config.toml
head_dim = 128
vocab_size = 32000
rope_base = 10000.0
attn_scale = 0.0884
bias = "none"
warmup_steps = 232
steps = 8065
dataset = "wikipedia_en"
MLP neurons of a small language model. Each row is named by its layer, matrix (up: input weights) and neuron, and shows model dimensions 0-255. Each number is 128 + 24 x the weight over its row's rms, rounded and kept within 0 to 255. Numbers have three digits each.
A block is one neuron, or neurons of one layer that tend to fire together. After each block is what it responds to, as a language model described it from the Wikipedia text at the highest values.

L3.up964:149096155099113169123115070114152128149112155141114144152095146134134143153120170141132177105102147094109115124127100110123123155134118124100109158094141110104150075099136109134146121128129131130123101126125109115155119119129121150136173153107153133121152075146126162105101126128105107137117121121135167168107122130144159126107104136094139114169067151081125107090109156153134130129161131122117109143102155125117115127129123158152144171129131076132088127121183133143160119185094085122097142178132149129153146126159148114108120131153135131141127150122131157124139117161128132112153139141137150111135111108173095090127184102114105122113129144114117132129161159120118162112100112153114142088115093120125147129103110070117116130130185099113110097098120133104122130114078116
L3.up1012:154136161124097137099118126121183121132107090119138126153165168111138097125121167144115092113135150137120109072153150113144120177111109144075138139106154108169151095096133175111126150179096150177115136070133119104118149164107101126110127151122099159157107104097140141139174151116143118099167115127107138117122120094172102117123131148121142133141170143137114088112122098134182119123139181142099147115131125090138142128147111129130093122131105097111115103134158125126108122141099097174116110130133118132143108098125097112151120130130138180117088083150188061193141070133120124104146139113128123128167131144135140146085162064114112120102131136097120149126144134122125178126110116106122141131101139120147153113102140126141116128164153071111097136094122129137143169151105115
L3.up1029:130137182121139161119113089141174166090141125164113098148152121133149142086097124142131175146086150115125098118138079134136142112118146158088136136096148132122104085072163140169129133141096104155105133118146136116116114132131112123121153134103130065106152074127098133110111124131107144156140120123116143099126120144109130082119135153119117124137101132126146104145093128145120167097144166151114087105137100117115135135092119140102130098103137080160102131117173102153146120146106085148093104159134161135148117116143135118114117173133140125126119149128156115138121106143133157080137124137140145155164127166176103084067165116118091163088127078152132144147173133141101145139133087173122084103124138121112131148129125090112071104150158120090143118092120130144141088119067138
L3.up2263:129127179170142140147121124109127134124117134123118138143113136134130131120167094130121101145134133117142094143142125145139133126129121136117089145100134141156140105114064145125110143111121169104087106130127135108100131125111126124136163143090154091084105132129108144120143090149145133104104135107107114160098144117110163111154148132152142124116143158137119134128120121122124163139109111117112119149099128150088135093113137143160081126147139097139103061109182091161099123154107149129090144120131109107142134143158153110178166086117130157152108129139155137189137115106151099158162106155105125138139147120128081125134163081135161133129161104128123183134126131135103182136148159143101119096120167161154165092125108147142108117144143118141170131146143121163119167110141126
Color, pattern and shape words in physical descriptions of birds, butterflies, plants, heraldry and buildings, e.g. olive-green, barred, curved, rose windows, dots; weaker on scattered verbs like installed, extended.

L5.up556:132118198080119143105159151123152118144169160127115124128144122155081108153105134158126117134139119121129118144100132149158118103155075117121133118096171165142151139080149132135155117162113125140137157129109116110147090140110094098128127176116135158121116157167143128167119113122134146107140117166108123156108158166136120102142136082122118106131171143127116116127107145122148111115116108132085127106099125152107098132156120116092136162101108131150086142114162133164143149134095122109146105159103124103083155100153158134113111111132136098104121118120172124146135088122118120158162133145105109111129100107141119126133158108154160122108112128101145112126152131122118141138145133091117133116095131096122138160126140129070133095125142144140147143095114127172165142122125077
L5.up1258:146094148125150139116130147109159121138128125120158128115108118184098136120123138141114089146166142123115093112092132134147104126149131100135117092095159147145092099069117111165161091135136144134137123136158149127167061150141136110135098166162140155124142138141150147155081128112120127128133114150123143119121143158146106104105143048125124140140159102137123141130091120124145094113173131144140130105105139129145112153132170113147118127132088168149135096142148115099126154128101080083112125123123133069118127117141131085124143096078111138129098119141115095140119099123125112146160174127123119097117125123112091102108145125143107151104157108076123159101123126096142114150123145146110101127077128134089137153099120144143102098154140115119134093081132160091136101123102098
L5.up2006:134089106097125117155093127145137132139137155171123151121143145152149135111135161112089124151176155094126112164095078143126127128150118099142140117095138158168122110059103085098132144120131152142117138089147119131140102172148131102119113142137132112182085079134135185161111108121129121120102151141081164161103149153165101083120147125153155115125157156135118134117112126150162157141140125121095109146117186106074104160119135120135103149121107090135117162149148101123162153151114119143121129152118159116099109153167145099128099107095109131171104122114155091159046088129118136119162177097160128116144128142139105101116164122147112117111136127122147156110154134120152121139168154141124155116138121111123104127102143174112130094129141124111127126122149127103138138152093132
L5.up2500:140120122118159132103116117111185118102168070137133121178113122096132165126118129122112084186148178116130125145115109118172115111105093116110130137114152119125114140154140121151146122121134165147153130118130164093089139143125134119097134145124112118112118120092159117154098147165127160157120087176125178176147101146135120105100136132121119096143129124112143130178107160139124115140167142124129129139117132110112110127114105117140143126081143120099124087129110107145148127114076081135127123177098137060107113087134132153130140124098174216136110162105142105112162120131135109113135137162150123147136161097135120155100128129157107194109123127133107088107166131125114147136119129105099161111140169122112162151096115120111092133145146079111094116105141112110165120143107154
Final token of a noun phrase's head noun, often its last word-piece or plural s, as in bucket, montages, button, crew.

L5.up864:159120133134061127112152100141115137133104087134109126153112119097112097094131104126130142121119173115141153061146140106123179138157074126097117131146112114143163106139142108132132120115161185149139133174146124087131112175126099136135113169176113131137123144139117140114112140129054126120101133153102152127169154123127101094137149098150146095150118125161121090141156176125122140180114123127080128119111151128102127103152119163076110163118120094129164072141119105143152133152129131162099094143136082117115139094112125111141128118113162117150122120108153122168120103126172136160124125142108109135121107080134140105107125138131139136129126085123120161156115151104121123135123171126137145123165113140139154146140138143109131139107137120101083151181154134111109107173094141
L5.up1358:141139115105135123104106099089106097098142101120164129094127096143124146124117115134136166169109152123112132129138117108098134118172108129122126119136105098122193154132132143077149117112156137115148111115144135094158169153118117085136124153135148125119130094129129116132144102068099110155084153097117133105129173129141115098161150143139157132148128114139111124107157164155108150141169131167133138102104136124153120129113148139111117123102144099142128131139183099104112100153122177124116097109120115114115166076132119128118165104139138138127151085114125099126151148132155140125115130146133137136150093102106087122126128144141118120158127073106116137133177125107150162142127138120125130129156141134094143130121131124086139125160131133144165117124128102141105086138137128
L5.up2653:093093099142065148091182120145088108145135123138121116103149133120104128129169137134133119120102116100117121086137122115169141137134146109148124130144167141123139077097131099102088127108112113147113102125160134094110145116083122124153161125118115146123152138140122136100124098164109146090096130108168112131165158115154098108167141115102105131174154125160131124096101125116147142089175112144104110142124145124128149122109149162064141150179103127152160144153113127133079121146097127124153143099107155116105129147132121111127158138115137146147097141152136082112125097146127150173132072145086082100134106077100115112168139135104121153131110110110171110108142153142139141121149118132147123106136181169096127126131088106115162149143138137091139091097110127133155145136095144
L5.up2955:105095145097064102125149136098155123136101111135160123082113168104152110152134130098142101134138120128116112132207115120136142143163127131089131142151147114105177085125134156118127148124146146138156136159143117107129118168129144133099131111117118130153133130135096169104094133094134093112077153119093133116164121123168089140162140098173082139101160167140131137134122147129132133159110130113143118085111136166102079080098101156064151141099101107132131089143166115122170156133109129150154095090147150127158140099125145116177146133108161123120116066143161119146074135154135131177133119149159112165129137120135151118130114125103147119169137088103121145137136157130180105088121116138190161153187142098124121148112152138099149124139130112139142154183124081117105122158149119
Commas, "and", semicolons or closing parentheses that end one item in a running list and lead into the next, e.g. "softball in 1949, lacrosse", "bartender, and farmhand".

L3.up1:130143176132127102135115129115084158163136124099124147093155136136109084148124160102102096105078133081101147153111108075145185145147106129133132102119144126098092125142134171106152099102096147136135125119155078141125123138186107126123134180145122162168112146139104112112157124108098116131151145129161102149185129122122095105133096195135155123087130153146131119155150130139128117085122123114128127102178103136090169168144115154130127158117092142146124132075122103141178172194123123126120125088101148138104126057105117125114142123160085141102169132131127112126125089129125158147115132117105110113170099120106095088132144095122195132157123084150126118130135175129149131096122119146133125154105135136087133124153094089125129132146131119145127164165172094130149135113097131
L3.up838:116175135143103122154125139103138185109123164136152110131144142122132124140153110118102102123132128111172156122120148146114185144139104067108116150096109154119109124160147144121087092136151121146124126162166135147122112155143126089156169159165126144121082141135135121134140083162126088126138108064116126103119143097130131104161129140123138074143110169088176130085122142115145127116175118088143145081163115130096167141132109134126142180134113111150114109118110091124095136180141140100121127152116149142106091100122137138128136118105058127161066154201098105143128144093135126143129096117106102165155153153130114121104174133163174121145109106147130141119119127114124152090162120099159114163102076120114153135157078113115138121138129168068132155142167124080108103109130167
L3.up1513:148180123161137133146119133134112142125130138114138134142102109098141129165180099088095111148078101155164159102117128100124199129150132094105132123158100119124120120149139121122093096107124110148145112124153118129136115165109136115159142138119125141113098072141113138108118108147118096143105112094113143139152159111112143158132118147121223111134100148072162096140113141105130152112119175133115137117150128161113169101118161127120116162114109127168083138124124092109107126149168172128112118099110178133120098107121131151117112144106098167135097113147098146152105144137129150182146140120078098145114055167163107126141149124144142097138093088105161119140143134101133172091143160121132126145114118094142138137135080125087117148092089096102118109169099144134129156094144165
L3.up2132:127101141122139122149113122140114133089143090096133109110103105171097116156102166085125102124133107114118128125143152095133167119147093091109113141111096143088093120139157156122133103150146163107114126165131130170140133123125101125157161153090110138099129139171178140159135158130113110098129117149117141127133169123128112137132140159125131048115112153060154116110122173120120113114135077123096119094154129108126134147140095146125109151166105124143097107140118113116148161206101176117148125132101138115124121082079124126134095110144069129123104135161116166152101126153138129165148111115163077149120083143112130098132155143154183150130097125131139155151119121100126135128131116134110095117120134110111152144160097122099152115156125114111164139146101116121134152123109185
First token of a person's surname right after a given name or middle initial, as in Mike Portnoy, John J. Sparkman, Dolph Lundgren.

L2.up513:111134114151112166107185114141117103133150056146208168080098141146150130058119118083144153177149157109130126136157156071139170112125150115161145121125127136146153099095138135142132127058129125089102095158144137122147097138150125089137131121136112112089085141147142147134132106088111156135121154144084143103134130119100090110134155163168115126170118120109146115146122122119128120137143121110135122100144154151110110118129143137098147135133062124144167095117149131142112114130112125135078140142140112146102099104118133127111112076149159162114104103114187105096134118137148136150137156127134066118169137089136055133139107075180176154174108133106153136139078136109138126102132099141173151093138143144147098096124141127107118115114116117108103121132129083123178139113110125
Tokens that close a parenthetical, such as ")", ")," or ")" in "(MDT)", plus the "and" or "is" directly after one.

L2.up1420:090114109148130109162073128095091187116144142105165129128137099104127150136145176086098119126109103130145167089097095103126137130115152120116100135139131124141102141125158148113160128099179115115128124108134131150075121171113112114165122168134132114126115088158146109108175144125140048108108119112124108168129139101112107105091134152157126081118165142151143129123074191109123134136155116107112090124141087124114162095135111150132156118130093092144147152136111106149143113170145146105143063077144123144139149150132102131154096154155120135134128120170119121158138157116122139094134116130146143184132127137180126077102141149143113156133130108117172122134100092141120147136092116138131143126152101134128121105163085111096099145112139128137125144140132134138128162089123152
Final or middle word pieces completing a person's surname or proper name, often in lists and tables, e.g. Lyon-s, Shippe-y, Rand-le.

L2.up1475:176108164156147111123157105110152116103105138125099168126128142118135135114107126115113137156159111132141129136139123090113120102185115105143176126120129108118137136098125127127108129158082106119178122117166110076143134114119213143115158164181117121103111135125147125127151083106127126096090127107118136160141154093129171108113182127122147129135111130125155069115124117126119099131161108149098126142138166146117111096121128150145141157120124131129107127146155116150147164100152138145093142120143135149122121146115177177110137150134142097148110146113165149116054128165134078131115118121111034119109084135102076130143106122120106087096132137103148120163121121136082146143136136187102124160122136123143127105104137070115145120112116129128124102075101139152157099121148135
Mostly the negators not and no after verbs (did not, are no schools, no longer); also the closing = of article titles, colons in data lists, and stray mid-word letters.

L3.up503:130087115174162087076160106139209113151143141167131147125132113167188103149140074132151144143172105078154140137136116168107126119137095143118123101183090158143115116096097118109146125152131110137098118106114190148142114125137193123148158135105136103152167145163132104098125119117121130121181114133146163125113149152138136129152118088104099131172091113143118146144150123059110133135149087131139137143075129130151137120124175164088095106150127132126119123138132111140140121161138105138133138156130128091149157137179145128122104115155110130138087100148111100168128113145091090146151147104144134106105139150099083110112110126114118103133120106100154088122122106130160148142132168142120114105129147083150097084085125168108139121144148130124116155088125128118147128148138115
L3.up1040:151122183141129152070150101121106118136137148117122116133146136129130095142101116123156167119150153110130133094108133124127121147127152159097082172113109147151172074092163118119123101124062121108136055145148171129087109169150165131160153146175091126138090129108130132106095145132045099148132094116112145189127134114137146139082135152144133125159129110134107127127076146129109161157136169119105131124129108133131076112076108131140144092103116142171117133167138100110166134143085133131089145120171131101099116155198156131175137154140117152107146104139131155118117155131120120165113128135141113091165109113131116098089121144134105132099115120092147119155135128088148140116112158167135134145096107141140152108141133116144111129139103160123114159121125137120159147156147154
L3.up1508:115093136142122096119142098110136157116121139171130136149165136132100139104113146135136102139142132071108092101129147142184125158142082132108126176124072152135141092131149142115135110131108073142164156104133169120083131142074161114144126150122114151089130158129162129142103161152139104112161133128106137151140162192113139125132151087144129137111102117146130116184108101088130125137120139136125154126128117119097133154111133091108194152109128121141146127150147134142149122110119149131114132114157159056095158124179159122123103186131127104119125100153114114109145112116158126180121093165110134112096116146084141110099139119119107113123106105097174131181079119142125110124147119079152107107126164142172134134140098111139111135113195131100138149096152122146115128135118171
L3.up2079:130091132130155098117133140129133124140115137194095090125149134135071103115154108167131166137119099093146111106132143118136114128159107142148117210149132167109118126108132132118124152199126137109174133150145146094077131170135121132170128151136142111112176109123115134135162150149124103121133112156135140145145148171145086136151109144133136110117076124125183133136079139113154121134095148098136155052099135136157122094117142121116162122107078107107100116139130121143119128086128094111099149157103139124125132109176116139154118168166105119130115113183124095142125140120107127167154128134153121098139144138113136136118191150165150132134109123128158102131101152131116122118106138114151136104147149145145131095081134150135132097078110133100105128100149115126116145136133123
Adverbs right after a form of "be", "do" or "have", mainly "not", and also "also", "often", "usually", "more"; also table pipes after headers like Pos.

L5.up596:076100139097142131183164088103116125122111124182168124105102152155091114171134129131106144141128188105157141133091122145157129153122164135149107161103113156131112111098136113116147123109103106144140118088171162106104117120125155132119124159192112124109098134133124073138143176130125083126126115159156124128101116154124125091128129162138152157159149116133119130165135144131139122138141125129114149114130136108125118157102167158134110154119125139145155125127157153133155155121115147151113139112161130093156107101132111132139109151109129123128108120155140129141089122204146133120183130149149095112118128150097125107097148139105128091115158130088144135124142118116148113135102147120157148122105111131117161091151128174143124128143147156111094136128139119127174164126136120
L5.up1155:123089094135104160107138113150141155123114115142127180129073146145137101138075132131097095186103111152137126121144151109132144119121121118163148113112126109109143155134117123103166122080118152075136138102145101101048135139160134106141111145155116117093113158128108121144112149144086105099124138136145155136139134157107121078105083113112102111096130167133136136143111109099126169135133139121120123133109080132156104154134127132157087165155143089134143109159158147132172143143080116115125101136177129112129137057115119136144148149133116104147113126109187095118108196098154146143137122171155122128113127108132155111125117150168214106142112124104105144138146106066096146117126188141174122117158121120097152119107125130163083083077140127125104110137138117140130132109107165
L5.up2355:101086157100108148088128117117118135130133102146129128084137155134153106148138103116122100142114116112136108133166176106148117161146131132146147148092125142135127142097102123146108129128142107098147118117119156114135110160164157136132130176112132154134094088087154138121117141136123128119097130145113119154143134132138106101108141125128139126166128083125103144185138134106189122116123089107104113077107150151108109151114137125117128143123119135143170095128180081126104146120130099099068132128147142103112117054117135103125155114153141122136120153146164154136105116087118130143136092153135122109117165112134176107145152130148163114138090097125095173149083135122127123129124173146125087109135124113107152147125141140170154094111166132051138121128156144130134157116111133
L5.up3021:143116145139128120116171126134153172132137099082116127169118109137145110143141113128106124130099136137147084147148160108166156115137068139121147123105162090177120131147125097081144083126145139125127097115165116163124116145112174133143136151131128074132127128090074069135082103114133124133124111118082141172105127158118173099147122085153107109148146117140125138146090146122129082101155078141125135132182146145142131128121124148082135117145120119143159119130112140124113137152101100136174131107153163096110090114118123144100164154142132163175135097046129110141079136121099137092141177106146128078093134155153140113119144120133143130145119096122150104133132140093119108146114117146093125138095114113090136162098124145132075084110123116111112094118109106121145159116150154
Head noun or modifier of a defining phrase after "is a/an" or an appositive comma, such as organization, company, initiative, variant.

L3.up26:119141145109125110131093122126147108085156121134165144092166116162137172166105120092170111139134156094103133103086171074143120081106109119134091109118113150129112120143108136141117139145146136147140131122165094114103155153108128122145129140112135116116113159118148095162121112070090125123099122099108083140096133138108128151107110113101071097130171147115135154148164151078120146104107109159111096134160153115138123123138145111101166171153126150143120071112137135176154126131121116126131111140116150088109159155106154128115131105136088138151105117131194094105086123171142107110097117131143108174104136200130086130111138153170140127132112122125148144127109156153163120121128106105083100116073125122160141097124137124103141083133122133120174096081095135153139104110107130
L3.up225:097129141129133119104121107133086183109118120109174100148099125103164145118122135125126131129109168109113143160115127115170145149125123112155119124148090132174121092115142125141139110118103156145148125153116166151137152147164117121147124150167123138118127142142124123116097101119116160134115133138123120120096132094136125088095150142124135108163126085112110109167163137124178090138104150148139131144107164131139106136123177159097097143133094060157153071108188115128109156106119123160122128118170130141126146068109114119149145094148139151168076109134173090151147136109136126143158075129148088095116074118127123116098166118152122140173109082133148136134103154128149134124150076119100130074107132131111152105127141135126128109124157122099142140106095127140124120119076124
L3.up421:119130131107150076135132144111147138112185135120126188057128117152142114147133136126150108155067129111132120123120082143142150138123097124121146114159143162084168153112140100131120132130183126123127137122151133174149114142135103136128113120097081135100103132166113093143129141143138142092105136090115103109096140164167101095151120115118152145155115141102154119152088116167172111142149139169102123161205141127101118110139157117153167144168084125145149162126132137121110145174141139102124130102118158110110125102144121116121127105210105147118131127163179104121105130131116163144154135133127125108121120136120129157107137132106117167136163103117112145137134122149115105142082086135134097100140101174106103105086179148180108144168123138146114120100162112114174091114124101
L3.up917:148112116142116153111127083101115138126185132109140118114137105127153149120131100122122119140107104127093128135166148163159118128147057114161060124157101148136128128141170120162107114157115152142113158110159162129142103119152107109140133156164086179117126174109109101125088115090112150105129115141073126141097143129141124109125118149119118074153137091109135129165143151098099119126141153142105124091150132136157127149145140114082166129170077114141137082068144111116116158090134141109130117119134105105153162118142155097132146111122126103180113125159142138139117140088174129107118117149140103151128087135138084154139111135113154111179126093108131167157079118120141114129159130121153154123118106115123118104157144124148162100184120146137144127100146137105130103135106131
Closing parentheses, quotes, semicolons, pipes or verbs that end a long parenthetical or list, such as ...Ray Cash), ...Tuscany), ...a Systematic Review".

L2.up2900:110075146143119210111139108114146141124136138113124124160150137127168131077119114121099153165146138132114145096114130158144123078154151132092142121105162158150145092110140116163119093189134104137131153082165159144105122131128121106132164115132123133148116091131114098115096151136106154093134158135081137138134111112116133120137112121082170104119132149117188084165084164157152116150111123153086113077125152124092128105107123112107140092140150110134140091087136144126136125179103121142119094160113114131081129123174141116123157118077109118160131122161139117129157117177177101133167100133130116123181139141140090092142166162131107091145141113101154094140102123144144141140096111153095120105113173143126115135109175125138141189171123124125115156112132138116158138174117109
Plural suffixes (-s, -es, -ities) closing a noun, as in classifications, switches, repairs; also heading-closing == after plural-ish section titles.

L3.up20:168114124115121131134139120086131125134107103130156123083114151138130131123092143113111160129124165130161147097078132114159170141107136119131112117114130125121166128103138153154136106141093124113134106147153129172108122189131132121122098161181133094091109121137123094171125150100109138112142130166132141163129148140153098116105106128134100137120109138115100097110144112153116122147135116130083125066103138114103134143132121161138153144141057115121177085118155098098092151122113127128117141123188143126117139160082108118103112078073134113145145130110154095143110145145157116128149104124094050145180093105130159130130122150134190108134136124115100128137118128125117133157149195103106145149155081140106153146140161138133094106146116119123136116138109143104147120113128106
L3.up217:126151103124137089121141110120113156143103099158120132144110175114132144128105115121161122123168135133136134126138113133162146150099136074137105122116119136151161171149117135187122127156108128155120109155149123132123148149114099124121092171150140129106086116162159096134155136079115082087120109170090168158115128139093126155096128173179117112136150181165081131122125166086150119106127136104114095121112106114159143149087113136138121206120123129155105115098176131128136146108122177118110152111145142137149151136153102107122141128129129124122132159111101139146121095114153112149155145170098121118147127144123138162120135124166143137138125125125139155144117091159121112117088128114148105100118129108114153132137135149111109120129125143120164108105169110127169144126154151
L3.up1317:143152190093157086082172097101095164150155120092164163110138180111133105135123105092147151093105137129117159076114112114139162120124125121148103131124120121158142168127163113162100120126104122122120070134141188128111154167165138154096104156173115124104143118157139131120134093136159098113154101123127151135094129117112125152116132145123110148151135134112133124123083156108156156135163135126129112142118128118157129169141134116107145135135113132139157085160209106150086131133102134114142139119122143122096109115133131123121137116141151122162118158147120147144139105111183085122153160101089114103133139067130138095168138137109167109146080134100112140131140124119130135087112158110131132129143133130190149164136150154125134124133114116120168142148145124121150132083113161
L3.up2957:122132091134160160114194090170154127128098127168133111086081137153152134135181118123144102155152122109129136135099126097135132106136116088145157125129134141071118144151070120134125132138142118141132130129165115136147146165121142109139126152083132119103129175133129165125130199120095137100122134120163195156102131130144122130133103129127148140110135139145116132122098130084113139148185109102127110121088149134075142146138119153105098146086131113134100117112170110147099134115074134151115111098169145151104129105120139168110111068147126134098103098150147114147116107124135116124112158160170114110126052123134086119136122155156132104135143104151140140138108129150128164121125145179141114114147125114100084122110123129100079119110142104102140122134120120157169139119156141
First word of a classifying noun phrase after "is/was a" or "as", in definitions like "is a home rule city", "a leader of", "one of many".

L5.up820:177126139157138127143066115109122131110089099142137137092184115136094146142159148112074139133141133143123163087129104127122096152175113157133100130155096146084123134123162129091160162090121142122115143154155088163120070135111179089136123164157110115148082126129139164103147144127126082114141113105138106130128130152120152112131144117117140134144109135091140108106134096103134126140119100108126124147104115110100150112164109126119138108154108136147129119129105107200147132161109150120149137151136109104154117160112106104139140095182122118133085145097123100135117172173108146130088121139182136136107079151114085160136112126154171148162108138114123105134132137128140108149118083164106139091120105121125111056123104128097127118153154141141135135109119163125144159078127118
L5.up1293:133133144161129159120127094145112153113131123137114146073101132131132079147103092176119126136093112152099130069105130128134130117120082129145149127146122116135157121152124112114078130121150159130125116121129123128092169122131146130109172137125091139128140136140168093138125102087183080103120129116132118133156168128112123124099133128126125120142125133141114118111161119135111145118130103149104149098153130158071129105106145152112153113116124107153113128143114095126128151123051136111095101137063136075115157117139161139093136129139147141145132132127114112126121152127145125122132114105086150148089116126132103105124124089146126117124054105121087074118136159179093171130137156108179110150138149121136065133168146116167171148157136128122138156132091102148119114164146151
L5.up1315:123165132130126145151151140126112161143122122079101148098125087109087139143128129118136134138137129125116151102154171108107151121129126093130112107148104155106165150080166148118155128095144094098150124137140098132089116136148146106134124152145122117126080123109143146082128105133153108130101118148116162102135143120079170121154161111151095121179171136111118143160150135101113162072156152144168159114111184137094093108110115128114136127125059131191146138141113097155132142184120144109153122100132174090122140124067140155097110132131160161158096122110153125155126125124146103126102127115116135196141084132143118153109166128128146130093106139109062093146115139133132165140141091106115125098116118132154122131156082143145161088149137144101121130159128137147136142114149150
L5.up2528:108124120136113150120129116128112098129122133076128107093121135130105158143163127119095121165130143111142152135109122114119122100100140099129118159156095117103156084125112124145109075123183153139152121124154140118111097118126150128148153151114123123137103086156152139123115116146111115111079141094131126118145135113137114122110165136125157119148127131107139119166091143123087159145091155090126134104099129095087135088086131110165124115150158138135140144116128140159149150155106169169141136164124099131136089131108109135136185119161124103125100108138120104120119160125132119128146124112115139120130135167117084131106134133152137184158137099106155111144160108155159137108147120118160073104143144123109108129193116099089092094102096107142149152168178121134121145134144127
Early or middle pieces of split surnames in tables, rosters and results lists (Nej-ed-ly, Men-zo, Sold-o), plus occasional "to" after had/decided and "by".

L2.up1253:149142127154096157109136112115179132091117139115116149098120136137134097136115134108117124133117158109139116120107116083134146170160115084141140169134153141090154116134139142134117124153171141117103123091134152135129113160084124134109157115142124139110144128133132090155154140090116117131121130151098169129123143181153150149155113113136126062129151132079112147146135107116137109134132110111111084121116148152118120136111124139108112149129098092151101092121123109137165116140118124154104122133130145119136102115154150135085151153150113113133105105119116145132114108140143131143158127113126109120123109123134121130139146070130170145151111101108108113123129135075148132155119123119140091069139133096130161108143106079094138146114111101117117135129153126137125101102133128
Mainly the |---|---| divider tokens just below a Markdown table header in filmographies, election results and sports tables; also weaker hits on list dashes, decimal points and "also".

L5.up855:086058140150144161114115147131172114188102142151124174091127126137118125147093129140140145151132142136125150157089159153142153141129151128098135145131143161111113106122144137094107158096095125125109128123173073131125083139121153135125141148152133093099074126125118108135124133161129129129118138141119149115152087130129138166118094128154125109157140097125110110132131122121121154082129162130146067087097122093148133072144087086153186129116163114186089082115148124092138116103108154129108117127126115099104109115120112129109160131119144133145151133117163110140156121160159120097141121119112126115145150125112149085132123117096109135111120133124167099140092196127135147126136169131117158061133143141129164087128129119124154134142154076118140134108080106145103109110103134
L5.up1586:128126146122150130134127143130152084149115174138100151133127194137103115161074155098127141099145101139131183157080128120110154128152135103073151138107123121145127121086145136127137115178168120156160122098160127139082118157093186126136127134165171124111100110125138109106112155064126114131127156133147125118145158156151096135125138121146129072084096092125133134145090163129142117167149131087149095144110099175145137135130128150125105197104069150152123145130172141104105107108141146123142104155099104142094152116110134179062146115126099127136134142129166133139073116136163102156122122112144095089100130139162163086092145111139127154132102102124140086145091113112153153106106106151111159140141139116125139078147111134137158156126113100093116111155146144138143116138138117
L5.up2596:154087149136094114167126085127137124125124134124113138186114114156154142122101124120106137166145120087121112144158191113167115111144119130114113116155151104136142117114131131155156141100146111112153117096127147106070126210102160144140149149106092113119126106152096101128119101083110089127102120144136144132160167187113086118171099097189119162122085126115153086099105133117153132185091162114141104115143112126084097143133157159118099120101114096158138125180133123144163134179120116114116131119144130109121157117132113128140145156154096097094152091093128121107121181152111130160137138119096129155153114188175141140121171130148140115116106102107143139140155151134135104127099098139155089100111154116128121100137099126117125107130154133151183135129156092135135102137134106
L5.up2996:120127141093152111128119129129119115103117109114125134129111132149142107124116076116121117111116104147125137130099128115136119125146123112114112113113099131150173110122136168097138139169131139119117094083129142111113142141091145118153181122104074114168154093124143122174140137143116134076149162139080186103131146150138072119141129130135149121103090119118176134104111169173126100155139145143090126146161106117128129104089110104155118128159117120160137086136133096148125119128141136088097117107143177109099123143144136155132141112145083141148102122131092091114101146116146150180122123115117087145122098127107116124180100061110101154136084123082150142153144148145118182073122170137098119121129157102154121101147073098119094104110160143146105157115175091163091139152152153
Fires mainly on "not" after auxiliaries (did, has, have, were), often following "but" or "although", as in "did not sign"; weaker on "No" in tables and on mid-word pieces of names.